Weights of a small transformer language model: width 320, 857M tokens.
MLP neurons of a small language model. Each row is named by its layer, matrix (gate and up: input weights) and neuron, and shows model dimensions 16-271. Each number is 500 + 40 x the weight over its row's rms, rounded and kept within 0 to 999. Numbers have three digits each. A neuron's up and down rows have the sign that makes its largest values positive.
After each neuron's rows, "fires after" lists the tokens most often just before its 100 highest values on Wikipedia text that the model never trained on.

L4.gate8:529506476456501398531454515461484485526471540496508512455508541446488521431519493518515529418468518500424489491499556469573535501521544429453443514489544493468511381428506458536567566408519515455506500524462470486451517518471402522503524454497509514496446554502506522449498513425474503500460472479533424541441470523542459485458433482394501501483572507478587464482510532484539454452529481455472566518428584465486471568517532542516529479465476505433565515453502558488490486493418589486474422492519510538478473455552500504448475454506519517514463519541481400510477428537510518566470492525489456475461463604525427538498466519433485488538534555516459529576509509507550468551562503491466531541520477554543538489475467508561480544518463515517497501482471468504506566567478449
L4.up8:432526538442541577496485504520547382503515544452508570539577475485515510514553505513555500541521518526492466517522554520451492491494500488489510498479411431498542547409547504492486469417539567530504503463587499558466472534469590525510435536527481544481494469446520531508466477508537488500494526422620496444532528494499537541549440462517533537425509512494494386518455487535468530457525454463515450497483516535527489504480464516467461469473476473470486551528545522484561461491460435513530543518497524532577472445460531465464523491495469500499411459515506547433526515532460470472443465540453482469519432447503529485491470521507458483556470520480505523503507562481533517505434496451499469408485401489477532598509547501526491532437481478470537406490519558465508544460500375
fires after: " |"

L5.gate427:504526485476502563504486519475534526569488480474493506492490444437464502465464498491529459522457482472477514470539539570509449476507465566513430502453519477578499565522500423528586506513540491517565505509433593479434481503485520407497492496450424540471458518522445542542485394526527455446556451554535535508542510438526501548486545453542544413527511464509483526496427493494495433487466537599517502560458551525505524503519475495500500530493482518525507515528547423510547435468454463536481394487508504505571627577493554560453491512533515475484507535505526467547505476486509469465448504424500521569498540478475558534549505494489478488500370478545533491531525524483520578512472492476513427470504437493533504508518556513503444528551461537553486435494503459531441526488586522
L5.up427:460467509498479568531497492429496520510490518486523477503476494564471498498480494513503519509536535422455534533497515541542481482493500525533404537481477552554511519499436458559452458500502508515481473539497483533480543525454443579503511469571503522472510583519440471502567482492400462519441507540488548479508577504498516458530514457454469598523498494477577492463615519504467455502451470469588495508469472572485488567468543465549496527447472412534498460431518474466544544521468500518497548494459464488562529471505578531501513560578410452530535481499405517549530538584517551494545489471452503465469469606522493484491452499450469493488503429456589478475462495512507508520463410532486422528460471494513432439538445582483456565431534535572470475460544500588471554502490444
fires after: "\n", " |", "-", " No"

L4.gate694:513540560474431418459454515462551502475433491488416435499443606547505473517467531409474502519451434451534494468520463543485540543460413472465482474478442416458535518500492518467497494474423465434509506479480497553408504454547560463519443486440495502493570504500427468496501489464464513614535534457496538405498566477430567488524542465529456499528469450528492522507442522560500472466531492540509425511590523451507485488365438500491457519489523466542552477498526488501499514519548502482510459494455589433498599493548555518498484516542554539447447493526483460508543530518447477445557523522540473483492532470486487539540479422507523501498478512540482488537475515550433542511508469576484487477540477498553453498431512516485485523495458500506516460468554452430534430542550471
L4.up694:567486498440458484502478485570534446489455526523489508511483504496531482530480484470524512460441530436544479484532481478538449563485554539499445478450422416501550453437503496533511535510529524500466508475541504535548430553526425510439390492540444501501440473475445477513522516495517526550468440475524465462472523525525486438547433463554473566470456507549491574417505484559420421473563518487495411453485533465486398517560521554444466548573492548522495506523547475496436548409498500496446485482546488518484476506503579459429456489508502518488439561526495521507526490553411518534427482540553504503478461486556535501499494495404493524493471538493542543462491484485494517532403562479495414560501486448483492481479587514508525513547475549482471502520517435515415402510516531
fires after: " |", " Liberal", " Party", " Michael"

L4.gate504:554551467445482486546483500496467592452461527525497497578441543499520524413520433475489507464511608490421475497526445511525475483500529488479516464490478523477530561495457461517485400443563541439504419482507631513537481418488578491534534546553497481526475470469448535497525471450443503527497505513485548422479460425471507498455530506469516450523504551558530492492575502498545518462578509548540551479548448450475556519533473476476514502474471521524536532523511512474517455518501570488497400498413515501521512443507498492472436477487505425563481510463520511500515517515531442507461442483474467551498572450502522568529459473451475477541499445542367453506519548509465566534504472478495480491517500523522544480491442568440398484521459511507510458390505491488489525511486501
L4.up504:505454451536533450464507516566449463488514478523599511510468530518505498477548471548504506497517464564539501463451479461505454523519460484428487521554492479536448502564477462506506460525458602518527439497592564466549426583496521544504497494473477471429488508522495525515522466520502468580558481474466503484509567499562485522530386507522462515506434517428498472529538524495547479503512564524542420510498476462446544539499481504649507502481580479441445473536519521493495405489493480491534527509501455587504470460445497479514477455547463468533532456479487447506429601516516476520522457460493447523488521506476476461478541465504497498557516496490474577525449538466531462506503523535535579577495456440531511559502473517592546539465476580511516532462531469538540495451498458
fires after: "8", "9", "7", "3", "5"

L4.gate308:502457563517483533492502564482551421462586434525443484535456542482561500490539523519505534471478539443442534490449484571552516541526503496555494436518547552537534432470549387488445515480509478523595478429479471551474479476502495562459502483558507518562470504393533549495536467558555482556470455463527534517460561491492554405500478503517433450550503515524467457556501468519467473484556550505562467416492521494522485500534521466515464414524498543494432551457564412514468466514515514475492520567556528534523543517471453504505543579512493505491516480455540551524542576503484452528493488545519502507403450480529523499582430531460420458517556495529515501510459517508566483570466499521514420488558494523430493504477651544465536463458542507488380446544472539522480448459489524
L4.up308:465468540492451546504501542585470455456521530525536559519469525436504442615392415513506513446472494451407470485367531471536437569427512534471486527439535580519517465459544478514491534483538516487534500471467440502423495472576483521490515498545478466553485524506523571467516516530544501529472515494510501460508486419492484491464475546504452471591541489486491462528614418455454521545546560508519438471524493555492470474480462469424472494506512508580499531498607470470446451475465490519522522494530539502488540490481532542551512498448456472430450457491512489505482498532466517518511507570533483450381467481469496529472411523498495493493467486504453509432470480524508542534405451548544457515528447509479494503516528548521516494501526528532411457561432490476372512564469513
fires after: " |", "\n"

L4.gate163:435510490527503495543508484458490469499513516463497444469450575498516510506500532467434485477405516472571495439497536566524580479528531506434467468534512478472517547530405465481523503470436473519453506488485468548465475404525475614461479434537508487493477407500493505523484490485488442553541447489405481489552479518499471557479466515460470433481532537490538514478414442464501555463445519521468480488416422533431408466508525523592484387406516453553524496534518491521468441606494493476517524492541516516475461481499507562470498525513503534514521490493483518529523508491482489447503445531438474530415524497510566588464467502438514477566475480475536490507524461532480523513551496458524406495435555483574488479536508492535477495517595486476519454456446491489482561441533530
L4.up163:401526486542518469537508459467487439491541514442493485572492495513510503513481549475406520550458433493545499523429470576476473512496561537471514480503540478455454456513485430530532472478428481505473474457476423520381516515480530566455473442537506492490442502509504482544502514502485514495479487510515489447543488498479514550500504468447533467502495590468527552544438479451510529454539498514495492529448472536389454504526525517512501400398524475528538487482537467516513481502517452445470486530601475502484459481508526559480466513489594515461477557503484503561589503419476506470519498509448445511478494473549555589443552467523509481507525432500467472449533465501537536515535504441493479507456602510513514492530567461481468478535525507547557425460458492532497580404525519
fires after: " |", " Party", " ", " hold"

L4.gate344:511501457451547496516504431445542494478396492517468512549488412501476474564488436627478452603510462559531510597513576415445492486511532477538521509489497596536511538565508545488484460472514489416499511496514570472532516452520508524485450480571500483493477483500525473520482540512528514502464517453498522492480498520501549556561503458552563546529462549499461509456472480531484517578477513560534527494542458494498506520541568494529501591479510474569435542495438374525496538437453541492564477468510442445534458483547561453472496514473524534543555519458516532530510492542439538493480510482519488511490487484451567539426437499537452500408435466544518493538510578476516433513458500498510481447538553523512510474510556522493545577487461475522559516442498472448509504498500443
L4.up344:473511547558563451522494456637520421550500482456517474501621474534500456481487550514508425483536540497593537461537536500469504424494540504542432512531401555483542521502481519461559527491583491605516533546519439485488465519449465470483481545432504524524470519517493512497554496445552475523514494502523521486468525523462491443478568510490462411575551491515472547510509524486548510484385492501486535503492486518431537490515555497509508518504438495463513501476499533477520438435473624483433477539497502465476519495524491544500477606516443524512514442539453504440514549445519477557529472537504490471496518464549488482521456488505477480511453487475526533511514487485517475458464514509503446517478548551525406534497481541554479538489448538522391529532448482539480506474533467
fires after: "0", " Votes", " votes"

L5.gate228:420446534466580511483523508486473565419469503555518484408563489464486509477484562514406448479467547495516423409471487585468460533483525504583508482533521428569515520461519473490560531542512551512479491487562525526518453579457477488485447461465482510516513507488519509481472537408489445435492530469469531483526516517515473532437538501481488493488435420526435499465498501504526471548556507472466475542533538525562529527502440457540428482502422485567475525475469504471425488454488531511494471450448491481574488469503480491490539519485499598513569497526427544576514462481577493573488547449516536471495525519584471453549526529516514440477459566522461497450512507487421500435525463506534513458474507455512453528437497490462451547565464455513438492493441545499512522486606492
L5.up228:545516491529481546490493436429456473452531491499474542523512555547545511536520478487559459549479552472443548574492513450515566502512511496558525456547426529480554576432485466470528455480498544478531519474471512530500570515477612501512504506492511442473484475526633488571476470552519526472423534513514415504572524458559532497558569553549419489458518536536574601484564497479474499467553434538541488531509456460519472429498516579479508548562589563463494468520543497483511426489463472537516538573454486529488493513451434464530461465480568456451575512543582513503496521549465401454525442503408482475519477497467482540490525509460456452478547502478479482507484443479520505423455468488519442491455519557489520437528477508520494553542432445534510483479517500528474512543499439
fires after: "2", "1", "9", "7", "4", "0"

L4.gate597:464514485468489493507502495559431592486481470516526517524520498507493530495620505539434454507473507468450519497570464523476515484517482500515460468530486549585487521557511472495505447512461513522530580491573478498489494582516545513412507552518511471448550527442534477496522459450518504470542518524503585528485543520636483609510503468527526462516457542559569484476553514523487501472511604503496502495470549576409541497425551505510476523511454495485486461523437500468583518480558493523511547535532480485598530436473467455413533488503421513479517465493440489564535441498513444477463485483497456531547531543554551456433499484536519493509459498552532581546501488532523525521535508575419485476447526397457489508422446519457473591462433525536452531472457523476467475503555496
L4.up597:494502488544439490467546551525506544550539528560502513530521476501467439445574489523509482464478498506530550546529463475493538485511503460444503535472535524637538538452525493500459463546498497511473450457587503513475464512521474498473489471443491511513470528509535452509520507484516503457555501478532420430536622438573506551488490454437534428510480503422455496508530555486499536492466496486519553570458483455478528525479526493543509500500551456545494454614484503506468500446498448448458478554453417530484539518519515500567506541480512496562500436463511519482512506525537599530468439500494488433519514509641476469500450537487445470533515579479560516568453443472450520500455526537513527491501509473499468480438520500446480572436492504497415506489518524529456469463571517
fires after: " ", "9", "2", " (", "0", "1"

L5.gate479:440457487450588452528412502509535475493490567497513602503522502449495546484505522514591573500445523543509523529456500439514466497498487534464487506566518529523523488488416492441475540511497432433579467500520538432552428583511534455484506502528489479454480460518502481509501503524465439503509502494489521428602539505568488539494503545441518472554453440460418527456501520549529518527567520432501504458577401514477553547390476439561422551523508475502523436549502537421551506508498552466459545494516499485515505498449492478501552426511509450475494523524433547479453483477510527508548545486496498524472520522507539435568452481449437511592528576539475439455513503522517487425480478512480497457575472504467548589484490468462550424513529507467550472451492486415607503476518532
L5.up479:532458523462534458524538520574507479463380434511520505519506501479441493391462476492570488589444466517419434464455443549465540457597544491467481493522424473465477467408484510499504487417493513498461448524473525490542517455500483515551511495516446487459495497570570527485457465530509496544490543545547502545517528476521497472461471455452550447523492556550555519498556484476530494471487570534551475560451530531492490514535561549499534485434551592578459468500491398447533576419532488489491548472538480533528535466580495548521505506534459556473455431512553436493464522483493528573501510434491444468499553520510439561470498466473460486533502479520430521483454547505553514481484506524483463494498533492515476479565533513547501462481455525415572591497492530490487402557495447
fires after: "9", "7", "8", "-"

L5.gate380:466483470476485518480527504493517459514497557494558452463482548514479441512515474443505560558551435483573521565423541546446504469528539517525502472477534548546526537402565562485540501491460519550532479546519514487461480477479519462502490497518375458473486587543467517455569544567507433457504517485528515591491465504537549481526424478505536567523570438568569505517577513470493488499517563496466564490591488509568500495523535492490528455496518472514530503443508525506463485497498513384591522599529502462500479483538470530496494457489501517479456558521469473494528468441503471547410493485519536436479432549504510496548411501491507528508513576567510488555531485602538499536486549518439447478524477508534499493510489469453513456550540549488436474544552502481537559513492457
L5.up380:562433430509492440490436554497589472487452483476500452474475493548536420508513491461474478470483429549427523522497514467515638572526481438510512545522474488499511516525454421474525502390549456465509502520509467486558495524476460419464515516425522484545480440483545464558571562447413525535514467522511493517462481518456403530507484481543505528539502509492492505547436518488468467510469491506528478459465549523484467510465481484518541479534547509493495480540500531485470504517562546426520500493484531523445458508499546472458514384445461488528513482465464465419522533504479574549480440427483534513527477518555505444508547475477453434526490516539465479495550578548570479508472479466433475495486423509500510473535430435515470564535574482522551505544491495483448542526546420
fires after: " |", "6", ")", "4", "2", "5"

L5.gate642:497523547494476541586581500433517528520461524505519525463531563474450453463524481546473491563496483519519439402504485603477527511475479520499517453492483467515503502582513550507496491503471532472529473616432510514478515523440638500494596478506500523546501472494556427470475516496493537543500458482424482530517558517519472474529522507461586520450510447490488480405452523511472536478491531497495513573512515502540462490453510525490532505484482431502465546541517474524584497589493544490481437480503500487459463567493524466495514492451549486477498510495469490559504503515468489548540520486462577471455526470528495494463500480477586510481448543443525477540528472567455514428427453559473421408518485560486478500519557625533564521493431488505472479463466500562453512480482550
L5.up642:504577472534445517518471416520536509450591570561528534577496451488563482546500525516487571434530523585467431447483518442458496578498490551497494497492496494498500468501540464499552492541438548474501526497488471631539496486558458547484548469512495522562478465580519473478422512466512468491535517485539483513474500496524512451482519421513479456566518491571469522505405525476464500470496535503529474482542549489535406561458465555467520491490483568463509531446539527546519482468506490504436488505470476461522538463525497464541474569530468506547422450481506511409512497553467494525503482546463477381515480472551437496527420476454545502531496454556599500495541554497571502506529502504470429506511498486477495486474493460573517515510446501496525432420488482498495602437496523
fires after: " ", ":"